config.toml
n_layer = 10
d_model = 320
n_head = 10
n_kv_head = 10
head_dim = 32
d_mlp = 1280
vocab_size = 2048
activation = "squared_relu"
norm = "rmsnorm"
norm_place = "pre"
norm_eps = 1e-06
positions = "rope"
rope_base = 10000.0
rope_fraction = 1.0
qk_norm = true
attn_scale = 0.186
bias = "none"
tie_embeddings = false
parallel_block = false
extras = ["capped logits"]
init = "normal"
init_std_qkv = 0.0197
init_std_o = 0.0197
init_std_up = 0.0197
init_std_down = 0.0
optimizer = "muon_variant"
lr = 0.0132
weight_decay = 0.027
lr_head = 0.0111
grad_clip = 0.5
warmup_steps = 0
schedule = "wsd"
decay_fraction = 0.905
decay_shape = "pow"
final_lr_fraction = 0.0
batch_tokens = 131072
seq_len = 1024
doc_mask = true
train_tokens = 722700000
steps = 5514
dataset = "wikipedia_en"
MLP neurons of a small language model. Each row is named by its layer, matrix (down: output weights) and neuron, and shows model dimensions 192-255. Each number is 128 + 24 x the weight over its row's rms, rounded and kept within 0 to 255.
A block is one neuron, or neurons of one layer that tend to fire together. After each block is what it responds to, as a language model described it from the Wikipedia text at the highest values.

L5.down1 [159 126 127 181 190 191 122 130 143 148 123 156 131 138  99 127 150 146 126 174 152 132 156 140 148 107 142 164 127  94 134 139  91 157 123 130 113 115 117 115 109 138 153 121 141 112 113 160 120 126 116 139 119 105  70 175  98 116 130 125 166 168  65 211]
L5.down22 [163 157 144 118 137 134 124 131 135 141 121 169 126 138  56 144 141 112 145 155 127 174 160 111 164 111 125 152 102 146 187 116 133 155 122 127 140 140 140 111 118 118 135 146 161 136 147 111 129 137 104 141 140 106  90 115  74 118 151 115 105 150 143 124]
L5.down98 [132 110 135 138 123 137 113 160 136 133 114 105 105 147 180 133 169 121  87 109 162 118 117 148  74 140  88  91 141  90 108 120 137 103 132 118 146 117 122 118 136 149 122 109 136 136 160 124 150 149 121 120 159 124  85  98 101 125 118 141 100 145 135 127]
L5.down266 [131 148  98 137 136 114 141 159 126  99 173 136 126  89 131 140 155 144 136 143 117 110  65 118 115 133 118  87 137 148 102 112 112 131  98 126 135 149 101 118 101 119 116 144 146 129 123  87 102 135 121 134 145 182  95 177 143 124 178 104 101 116 137 177]
L5.down339 [155 102 139 118 118 131 121 142 132 161 160 134 143  99 129 144 130 158 162 144 134 116 145 171  54 140 142 145 176 157 130 119 118 161 165 150 127 140 127  80 156 100  94 119 102 126 129 158  83 115 116 108 158 115 108  97  99 122  92  95  99  90 114 122]
L5.down427 [107 131 155 137 131 108 148 122 118 151 124 149 170 138 100 204 122 133 135 119 146 116 149 156  94 123 111 124 112 148 129 127 152 139 146 158 170 123 131  76  95 164 128 121 100 127 103 124 111 141 146  97 153 122 129 108 141 129 170 144 154 142 141 137]
L5.down798 [116 154 140 133 109 137 133  95 126 120 103 136 124 148 105 139 111 112 129 141 168 104 109 114 129  43 143 141 127  99 120 128 153 113 152 138 120 170 113 160 144 119 117 137 102 137 162 144 134 184 107 136 120 153 151 134 139 141 138 148 107 127 105 142]
L5.down819 [151 186 101 151 144  79 133 127 145 150 142 167 161  88 100 150 142 156 115  99 149 129 138 112 127  90 132  98 131 145 132 130 134 115 159 145 123 148 117  73 133  94 119 186 129 158 135 129 126  90 161 136 128 136 114 126 134 110 125 115 130  88 100 165]
L5.down837 [162 151 160  64  90  95 109 138 128 161 139 130 119 108  87 128 130 120 132 140  97 113 108 127 116 153 142 105 121 167 103  98 138 120 116 108 171 107 170 142 171 127 167 169 129 161 141 144 144  96 167 140  85 132  95 123 134 143 139 122 113 101 138 120]
L5.down861 [ 89 164 134 133 176 127 165 134 154  94 128 123 108 109 136 133 134 122 138 137 119 108  95 150 130 116 117 185 153 144 159 129 140 125 114 137 152 153 142 165 157 172 143 152 132 129 129 142 133 115 142 157 106 163 120 161 124 167 128  84 144 107 145 148]
L5.down936 [141  99 109 134 146 160 136 149 160 155 153 136 103  91  73  86 163 166 156 138 105 146 103 108 159 122  99 173 107 107 121 129 135 125 164  96 129 139  97 134 113 156  92  85 122 147 141 112  89  87 111 138 148 164  91 125 141 159 155  72 149 117 118 150]
L5.down972 [122  98 104 183 130 185 126 145 121 167 121 140 132 122 119 145 132 100 123 109 107  87 146 166 110 176 100 149 148 136 152 187 130 151 123 156  81 104 140 152 174 115 121 202 127 137 168 123 107 155 147 128 130 106 133 119 150 156 137 134 129 145 141 104]
L5.down995 [ 85  89 116 116 153 140 100 127 163 145 138 136 116 122 122 169  90 156  81 112 126 136 146 129 103 143 139 137 172 126 118 103 124 125  87 140 138  77 110 123 133 154 159 124 128 118 165 122 123 154 121 106  92 178 118 112 128  99 149 144  80 116  74 119]
L5.down1004 [149 148 167 189 110 146 135  92 125 108 174 147 109 129 146 134 117  97 134 134 118 116 125 141 176 135  97 134 158 141  83 137 126 152 170 119 123 149  80 108  89 141 151 160 100 153 136 146 143 159 147 109 112 118 143 160 155 102 109 125 124 126 115 106]
L5.down1227 [138 154 111 119 123 124 160 140 182  81 144 137 164  97 120 118 137 157 138 105 150 113 156 145 149 129 109 108 134 154  97 126 114 146 124 130 112  82 160 125 101 142 128 138 160 105 131 129 141 155 127  99  99 115 105 133 122  87 123 160 161 164 127 135]
L5.down1230 [133 143 142 135  87 127 111 130  94 128 130 111 109 114  78 128 113 110 136 129 107 127 122 123 141 147 157 116 173 146 164 145 143 115 100  96 139 121 164 157 126 140 158 124 114 172 101 121 137 126 144 188 124 165 124 115 165 139 132 178 110 112 147 153]
Coordinating conjunctions between words

L5.down104 [133  77 143  76 102 124 135 115 151 162 133 155 156 136 129 102 141 123  85  88 165 124 122 132 180 107 114 100 107 100 143 187 159 116 120 159 141 146 105 144 135 128 122 145 127 161 148  85 156 134 186 149 125 108 173 112 129 117 128 145 161 106  81 112]
L5.down148 [116 120 122 141 124 121 153  59 103 139  97 119 124 114 144 100 179 133 157 118 120  68 134  98 130 111 148  89 153  87 108 160 140 112 103 122 102  97 117 113 147 117 124 164  96 121  87 141 152  98 139 118 141 140 143 113 120 121 133 121 118 116 121 145]
L5.down176 [143 107 138 132 135 121 121 155 167 154 100 127 166 142  94 151 134 146 169 151 119 128 154 146 132 119 101 142 131 107 139 142 118 135 121  95 164 165 191 164 121 160 175 118 112 119 127 149 110 178  98 159 133  98 106 112 121 110 136 103 156  96 140 160]
L5.down246 [118 105 124  96 103 107 137 125 148 173 144 125  82  94 151  94 106  75 125 127 136 171  85 119 119 137 122 110 109 115  86 123  97 133 134 136 146 148  83 117 119 121 151 138  91 107 109 125  87 133  85 141 127 106 102 142 157 154 135 127 110  78 113 139]
L5.down338 [123 143 146  63 171 184 131 157 146 129  96 140 123  97 125 135  96 135 129 103 126 125 126 104 131 106 141 131  79 129 110 120 151 160 129 147 102 118  92  80 126 103 118 156 139 112 126  89  86 143 112 118 128 104 122 120 132 131 137 180 131 153  99 132]
L5.down412 [143 123 161 108 103 134 139 127 160 130 122 139 142 147 115  93 115 141 150 133 135 139 111 112 112 152 137 121  93 131 108 115 122 129 121 116 100  86  97  91  79 120  99 138 112 104 160 113 125 188 123 142  70  87 118 146 150 114 128 115 139 111 128 142]
L5.down625 [109 101 131 147 101 152  95 126 120 124 108  73 100 136 155 107 125 139 156 111 157 114 139 115 127  80 113 122 131 130 135 156 140  96 138 142 118 167 165 133 102 151 117 134 117 117 103 112 104 141 125  89 135 107  94 139  96 117 102 130 136 113 120 123]
L5.down745 [130 119 133 142 162 144  84 125 118 115 130 143  86 118 167 156 136 145 113 124  66 142 108 119 127 138 132 137 133 139  89 129 172 172 150 135 149 114  74  96 119  73 147 141 127 138  69 123 127 112 141  70 140 145 143 112 115 118 162 147 130 140  93 133]
L5.down756 [134 124 158 146 130 159 134 120 118 120 148 117  97  77 155 124 110 117  94 101  84 125 123 131 100 112 148 107 111 123 105 137 126 138  96 160  99 149 107 104 146 128 112 139 143 129 149  85 143 103 157 118 136 137 130 171 149 132 119 109 105 153  87  80]
L5.down793 [115 140 110 129 104 168 143 123 139 131 131 148 112 129 114 104 123  94 158 129  89 164 112 130 140 114 116 162 107 144 125 161 119 137  87 179  82 183 105 132 123 104 123 103 144 153 143 142 141  88 156 165 139 131 126 137 113 137 128 161 170 130 110 154]
L5.down894 [105 125 144 159 138 104 122 150 143 143 136 137 132 130 136 101 149 115 115  86 112 136 154 105 135 119 121 133 153 133 133 148 120 116 119 110 124 144 148 125 121 156 128 100 168 120 104 135 102 109 158 165 108 108 106 113 121 121 119 106 154 132 101 131]
L5.down939 [163 153 102 150  69 125 147 112 128  95 122  94 130 142 121 101 147 160 160 144 135 140 155 105 117 153  93 140 110 144 161  84 120 100 104 137 136 141 161 137 134 114 138 121 134 120 142 137 163 128 145 148 164 139  90 136 125 144  99 120 107 157 112 121]
L5.down951 [130 134  88 118 114 113 116 157  76 118 141 129 142 131 123 121 154 145 135 123 170 145 131 137  95 139 167 126 169 126 111 141 141 155 129 142 125 128 108  96 128  99 103 129 160 165  70 144 126 117 138  85 137 146 163 107 127 130 133 155  79 174 113 154]
L5.down1117 [130 101 137 153 156 125 117 106 120 112 104  99 121  84 141 120 127 150 175 144 152 152 138 152 151 168 103 106 110 100 139 129 102 144 141 120 114 114 162 138 126 102 129 129 116 140 100 148 138 157  95 156 134 112  81 158 143 199 126 140 154 106 184 136]
L5.down1245 [163 115  97 126 150 116 156 139 130 140 158 133 111 146 162  86 115 132 162 147 173 148 128 113 148 153 167 126 106 144  98 111 171  94 131 102 115 149 130 123 136 119 139 194 142  89 125 106 110 127  90 115 137 164 121 116 146 148 140 136  92 108 120 142]
L5.down1260 [153 140 115 139 108 137 145 148 103 110 107 131 116 148 140 110 129 130 108 130  91 159 105 158 160 120 132 120 119 102  79 126 119 166 139 115 123 196 114  95  98 129 102 114 101 112 111  74 130  88 111 124 180 126 152 110 111 125 119 140  94 110 115 120]
Verb start after "to"

L7.down93 [ 85 157 171 115 143  98 153 199 152 112 132 115 125 143 117 104 101 145 180 160 151 136 148  83 148 115 126 161  94 117  99 116  73  85 113 124 154 126 103 106 142 147 118 152 136  93 155 121 157 107 124 111 143 120 125 122 123 109 140 158 141 129  88 149]
L7.down362 [135 146  74 168 157 125 122 138 131 157 136 163 120 142 134 123 128 185 126 144 124 141 112 125 134 107 172  91 139 147 137 126 128  94 152 190 105 125 107 102 141  86 150 162 163 142 160 127 122 148 143 126 135  87  95 139 108 104 135 140 147 112 119  82]
L7.down398 [116 138 104 129 142 146  70 149 106 104 127 157 113 123 101 155 143 125 142 103 134 109 163 154 155 168 117 153 100 185 129 127  75 136 166 157 136 102  93 113 120 114 150 141  93 140 152 157 111 117 126 138 124  69 103 139 112 124 159 134  94 155 114 118]
L7.down484 [168  87 150 144 118 158 130  96 157 134  95  77 140 149 134  98 137  95 125 167 147 116 146 112 154 163 124 137 145 155  81 153 115 183 138 136 145 111 125 131 136 141  96 132 141 125 145 104 150 128 137 152 161  77 137 130 127 146 131 122 134 116 138  95]
Wiki table and list structure

L2.down1272 [137 110 111 120 158 190 180 164 148 144 129 139 110 126 145 171 148 150 138 118 135 165 118 112  95 167 110 152 123 113 102 159 150 174 158 142  90 102  88  93 136 147 136 139 118 130 145 116 103 131 189 115 124 112 129 139 118 157 178 184 113 130 122 114]
Verb stems, often mid-word

L5.down92 [ 97 137 101 141 110 115 132 125 146 179 140 140 120 134 144 116 105 111 129 130 127 126 162 110  98 134 129 134 160 134 162 133 108 122 101 131 151 163 115 130 148 117 131  88 114  90 142 113 144 112 127 139 120 155 115 127 154 115 120  97 140  91 105 139]
L5.down102 [129 115 153 129  99 123 156 141 179 132 106  95 111 178 144  92  88 126 118 128 128 113 154 139 135 124 137  57 121 120 110 115 156  69 168 130 110 163 156 169 106 110  75 154 100 121  98 145 159 135 132 127 138 126 132 112 111 116 161 112 152 118  99 110]
L5.down300 [110 114 157 142 151 117 145 115 163 162 134 103  85 175 128 115 129 148 113 127 115  77 126 116 129 183 154 119  78 103 125 104 170 103  97 125 145 136 108 114 107 136 126 169 117 138 110 105 141 114 165 146 132 156 115 120 125 131 119 107 108 157  81 145]
L5.down408 [ 79 120 103  82 131 126 133 110 126 166  60 142 155 128 149 128  95 133 121 127 105 124  96 140 137 129  93 104 150 134 123 134  90 119 157 117 118 103 162 110 123  78 145 114 154 137 154 108 142 156 115 128 110 116  90 122  88  77 122 142 147 134 140 111]
L5.down429 [148 146 114 121 140 112 104 125 104 171 137 118 141 119 145 139 128 174 105 145 126 115 115 134 156 159 113 129 105 126 115 160  97 136  81 149  97 133 106 135 119  84 129 136 128 103 101 129 108 124 156 107 134  96 131 137  65 123 137  93 144 183 169 109]
L5.down461 [133 145 134 129 129 105 143 140 126 153 158 121 110  93 103 146 180 131  98 119  82 103 129 137 112 107 132 104 110 154 161 123 119 122 133 134 121 119 160 186 154 131 150 157 128 128 138 152 149 148 112 140 108  76 156  79 128 141 146 111  95 147 100 130]
L5.down465 [114  96 161 117 117 112 144 137 103 110 110 133 144 144 118  86 137 123 101 112 113 110 119 128 158 106 139 108 108 145 118 150 151 124 133 128  93 147 125 117 147 116 118 127 160 108 102 148 176  90 177 116 132  88 156 103  90 109 100 123 115 155  98 130]
L5.down590 [129  98 128 113 116 125 119 140 150 137 146  98 123 144 106 155 183 146 118 104 153  92 116 102 136 173  75 131 111 157 174 112 141 163  99 133 137 177 205  98 116 103 140 125 126 178 146 116 118  87 163 132 172 128 106  98 118 121 150  76 123 116 127 149]
L5.down645 [148 103 100 120 140 127 133 149 143 164 128 160 134  99 123  85 122 125 133 128 171 113 104 177 120 149 146 170 110 106  95 136 166  88 102 123 121 112  83 142 133 136 129 161 122 124 103 146 162 151 134 174  94 118 148 159 113 162 161 121 139 162 154 121]
L5.down683 [152 123 181 125 108 125 126 114 129 152 144 140 104 172 161 152 158 119 129 121 107 136 165 123 146 159 161 152 123  98  89 121 113 133 131 132 114 120 121 133 153 146  66 148 140 108 136 115 123 104 146 155 146 126 128 129 125  98 103 112  90 120  80 138]
L5.down760 [132 145 106 119 132 175 130 113 125 135 137 170 135 190 128 138 103 127 147  77 119 152 118 164  71 173 145 117 138  76 137 156 121 125  73 173 148 133 135  98 117 129 113 119 130 140  95 117 132 115 174  99 115 111 129 120 106 114 178  86 137 153 157 141]
L5.down843 [124 136 123 133 134 165 132 112 163 107 151 128 114 113 193 115 113  98  83 126 162 101 116 134 123 123 116 127 118 134 117 123 147 134 133  85 119 111 147 136 125  97 115  94 108 126 135 127 148 178  96 163 162 119 174 107 108 120 136 163 109 164 116 101]
L5.down848 [132 140  95 145 131 148 109 144 108 125 138 133 127 123 148 109 121 119 119 104 118 101 131 119 181  69 132 137 159 104 115 103 203 104 101 103 133 157 138 139 151 126 155 109 162 135 114 130 145 150  92 116 111 129 122 104  96  88 139 135 154 129 189 111]
L5.down944 [118 134 151 144 125  81 158 132  90  76 145 156 108 123 128 143 130 113  76 140 143 163 115 138 152 111 121 136  87 131 138 116 137 127 128 116 150 153 140  89 142 126 104 135  73 110 106 119 136 152 129 128 137 172 140 132 110 129 138 127 106 132 134 148]
L5.down1144 [152 122 128 131 141 126 101 124 114 154 141 190  91 117 108 155 110 160 191 144 104 124 107 148 127 116 146 174 122 120 131 181  75 143 107 127 173 112 162 146 180 153 107  96 145 115 122 132  88 119 128 154 109 134 142  91  90 161 164 141 120 135 100 111]
L5.down1177 [147 136 110 120 124 127 133 112 145 116 176 130 137 169 149 157 128 109 150 124 161 133  92 137 146 117 154 155 129 101 129 158 133 118 122 136 114 117 128 126 162 109 123 108 132 117 143 102 125 149  98 166  77 144 119 156 153 106 109 113 135 109 143 105]
Structural line breaks

L2.down524 [145 142 118 129 149 127 119 137 117 110 108 176 114 121 123 107 119  97 139 153  82 150 124 157 109 101 131 161 149 107 138 107 133 115 165 109 127 118 151 174 133 100 152 101  96 189 149 144 125 160 112 145 130  96  99 134  94 151 142 124 115 159 140 118]
Wiki heading closing marks

L2.down428 [138 123 134 145 127 100 128 139 116 110 122 198 147 111  98 161 155 193 122 102 119 118 141 145 102 115 118 112 163 129 143 112  96 114 162 168 121 143 155  95 161 110 111  97 149 113 143 115 101 152 153 135 143 101 129 136 149 109 107 101 137  97 108 134]
Conjunctions joining phrases

L5.down42 [160  54 121 108 151 140 134 146 178 116 139 141 128  72 117 124 128 130 128 125 133 151 111 144 143 148 122 128 141 147  93 125 131 160 121 144 160 105 137  88 162  98 139 121 155 126 121 145 148 138 133 130 143 136 163 123 131 115 138 152 165 131 140 140]
L5.down90 [143 123 140 139 201 143 114 112 129 143 124 108 167 136 108  97 105 104 120 165 118  87 104 128 145 108 129 134 117 136 146 166 137  52 134 121 117  93  99 148 123 164 123 121 164 132 114 108 114 108 118 121 115 103  69 114 137 115 163 143 165 134 121 110]
L5.down143 [121  94  98 148 137 134 119 134 151 147 125 106 142 115 122 130 107 128  92 137 117 105 164  93 100 178 141 122 126 109 132  94 171 119 157 145 130 118 214 117 138 126 171 135 137 135 106 171 175 126 117 163 111 120 177 205 122 133 143 115 120 120 127 116]
L5.down179 [137 110 114 180 143 121  84 132 133 140 126 143 141 163 117 141 110 123 102 125 115 102 136  99 186 150 131 154 167  90  97 130 116 110 103 118 154 140 171 138  95 172 142 140 149 126 111 112 136 124 144 108 153 126 136 129 128 118 117 142 158 130 132  89]
L5.down188 [131 142 136 145 107 137  97 158 120 139 135 121  81 119 156 101 128 134 115 154 129 158 117 144 108  74 104 120 111 140 109 140 124 132 104 103 133 147 141 116 126 140 112 127 146 109 156 123 139 159  93 143 122 109 113 143  89 143 103 128 167 121 136 104]
L5.down202 [156 187 143 148 143 107 123 140 101 144 152 142 135 143 121 161 124 128  93 138 166 154 149  82 127 123 129 136 109 131 122 196 113 115 143 178  90 160 136 169 139 129 113 140 161 138  80 129 125 128 144 136 107 133 103 105 103 116  98 122 109 145 125 151]
L5.down283 [167 134 116 155 149 132 119 129  88 170 145 126 108 110 166 123  89 150 116 167 121 138 151 127  78 158 124 131 110 144  99 125 136 133 136 137 128 129 147 120 112 124 112  67 142  98 127 109 124 110 145 147 162 157  98 176 109 187  99 106 120 196 107 115]
L5.down299 [127 121 146 144 129  86 138 155 126 138 127 133 173  83  90 127 122 138 131 139 118 131 120 120 133  98 144 119  86 145  98 161 171  95  89 162 122 114 103 160 126 164 135 152 168 153 127 115 126 138 137 123 151 108 156 125 119 102 156 136 144 176 102 102]
L5.down340 [165 124 147 104 115 120 145 163 148 129 124 113 137 149 134 113 137 101 119 109 181 147 128 162 160 146 123 127 140 117  92  89 138 151  90 138  92 121 134 101 152 151 147  91 122 157 155 108 111 111 138 145 133 151 121 148 114 142 169 151 136 101 104 160]
L5.down428 [125 134 132 101 123  93 114 162 119  99  78 155 124 176 132 124 125 138 150 137 113 115  82 107 121  79 142 133 158 126 127 131  69 135  98  95 129 133  98 113 136 167 148 145 130 118 137 141  78  93 168 119  99 181 102 124 107 122 160 176 156 113 145 107]
L5.down889 [166  96 151 117 151 107  93 149 157 137 116 107 128  96 134 140 123 123 140 153 168 141  89 133 117 127 136 105  73 150 128 101 129 156  98 123 126 125 148 111 107 170  99 109 105 110 157  67 165 147 124 144 154 145 117 138 163  85  81 109 195 142 127 158]
L5.down950 [131 123 118 122 147 146 116 151 104 134 119 124 106 121 146 162 166  91 151  91 118 111 119  95 202  96 122 151 118 155 143 110 150 144 152  74 125  75 132 167 145 196 143 158 162 141  97 191 122 175 129 116 126 113  69 173 115  80 173 156 151 163 125 149]
L5.down974 [126 100 127 153 149 117 131 148 106 133 142  95 149 101 143 108  96 146  96 155 130 180 127 153 109 144 113  90 122 135 169 161 113 107 129 131 150 113 116  98 139 149 183 108 110 149 139 113 112  70 124 110 111 154 132 149 155 113 139 108 152 136 131 133]
L5.down1081 [124 143 124 141 102 125 208 137 125 122  95 108 161  97 175 164 124 104 159  91 129  97 131 167 123 159 114 130 102 130 149 144 156 168 184 152  68 123 140 142 116 156 154 109 132 129 141  92 111 126 143 168 129 115 132 153 129 129 100 148 135 118 136 122]
L5.down1160 [123 119 129 130 165 132 131 175 184  98 120 109 150 139 177  95  84  98 133 167 114 175 136 130 149 130 117 133 141 131 161 133 132 135 137 156 186 110 104 155  96 150  90 121 127 167 105 128 151 155 107 141 150 122 144 120  91 102 142 167 176 152 143  99]
L5.down1243 [116 128 111 152 136 136  97  95 118 128 119 168 131 112  97 124 129 160 168 136  72 119 122 155 104 141 119 112 130 132 142 128 109 111  84 149 123 156 165 163 139 146 132 100 148 109 142 125 169 152 142 136 136 189 120 131 121 153  69 144 152 137 136  97]
Mid-word piece before suffix

L2.down872 [136  88 147  81 125 151 129 101 115 162 129 169 144 165 158 147 123  95 155 153 121 102 136 167 146 155 124 119 151  79 146 134 107 163 126 108 100 133 132 103 125 152 140 114 136 150 113 158  97 128 140 134 104 125 139 135  98 123 103 145 146 107 130 119]
Word-completing subword pieces

L7.down385 [149 141 106 100  95 122 164  96 114 126 139 167 134 151 117  90 109 106  93 131  99 127 134 161 144 133  83 128 138 139 177 121 128 136  82 132 134 128 164 148 138 180 140  99 106 120 132 149 143 156 128 128  85 140 131 146 124 143  78 109  94 140 115 167]
L7.down710 [116 151 128 108 108 137 106 141 141 165 169 141 130 139 127 145 108 134 123 125 173 129 112 127 151 134 129 149 125 132 147 158 146 167 119 143 173 162 125  89 140  75 153 151 106 136 147 118  71 135 100 147 117 141 138 112 130  76 115 108 133 109 124 130]
L7.down758 [138 105 156 134 150  77 139 107 171 133 108 183 110 133  96  95  90  95 110 103 147 118 151 128 122  97 110 115 126 143 178 105 106 167 111 137 146 139 155 101 163 147 119 105 135 113 120 149 136 175 124  72 159 143 114 142 110 131 101 117 127 122 132 149]
L7.down809 [ 98 106 152 139 148 107 130 144 150  90 124 123 118 130 102 136 120 106  99 123 121 127 160 148  94 152 111 103 138 132 123 140 153 149 138 123 126 107 146  99 112  88 120 120 169 132 137 120 149 138 129 153 144 132  98 123 141 165 101  87 166 141 106 141]
Phrase-closing punctuation, conjunctions

L7.down38 [168 143 113 110  99 141 142 124 145 120  93 132 121 154  84  83 122 120 145 147 163  97 120 144 125 157 108 116 116 128 124 132 146 115 112 132 110 127 168 137 150 126 149  96  94 134 141  74 137 103 113 187 136 146  71 141 129 126 160 115 149 113 121 145]
L7.down48 [177 112 120 147 156  98 118  99 150 165  87 147 101 134 126  97 115 111  86 156 145 140 116 118 124 135 124 144 101  82 140 130  94 145 142 145 149 100 130  89 108 123 157 113 106 135 144 143 140 118  59 132 171 162  42 162 147 132 112 107 135 147 142 113]
L7.down199 [ 88 125 160 155 137 157 166 133 125 115 149 106 130 127 123 169 101 130 129 123 103 133 138 107 121 106 112  98 121 107  96 105 138 138 132 133 114 116 105  94 144 114  99 193 160 147 117 158 154 127 158  90 152 123 161 142 110 121 100 120 123 150 100  89]
L7.down566 [135 165 123 111 143 116 103 138 115 137 114 136 116 141  98 129 124 131 140 170 126 146 133 134 155 115 161 154 107 100 138 130 168 137 140 142 101 172 128 133 114 114 157 158 117 138 160 101 122 122 172 172 109 127 123 170 144  91  91 127 142 136 129 161]
Verb stem before inflection

L7.down68 [138  80 142 128  56  72 152 150 114 155 140 153 159 136 123 139 132 121 110 133 142 129 121 107 146 164 161  98 137 123 134  86 130  92 124 106 133 127 157 183 154 133 136 136 165 137 116 147  71 112 137 160 131  97 127 116 115 136 145 115 127 175 102 166]
L7.down319 [134 126 104 166 112 138 179 116 122 126 145 107  95 104 102 133 162 135 126 146 149 100 143 135  88 147 153 147 135 107 141 123  99 145 131 114 150  87 170  78 126 111 180 156 104 168 107 128 135 115 141 119 102 134 136 137  93 105 152 144 136 170 169  86]
L7.down726 [116  46 129 142  96 131 150 143 137 118 151 144 148 115 129 100 153  98 101  75 140 132 107 125  95 105 155 119 135 124 116 137 154 151 107 119 121 133 146 124 132 145 118 141 133 147 117 133 141 129 149 124 121 104 135  97 171 109  98 114 148  54 116  91]
L7.down1075 [110 107 153 126 161 124 129  91 135  98 150 116 132 111 134 113  93 140 160 136  68 167 129  97 131 126 107 112 155 144 142 142 140 127 143 107 153 174 128 196 120 139  98 120 147  72 133 184 101 147 103 143 134 145 138 110 110 135 122  99 133  88 123 134]
Transitive verb stem completion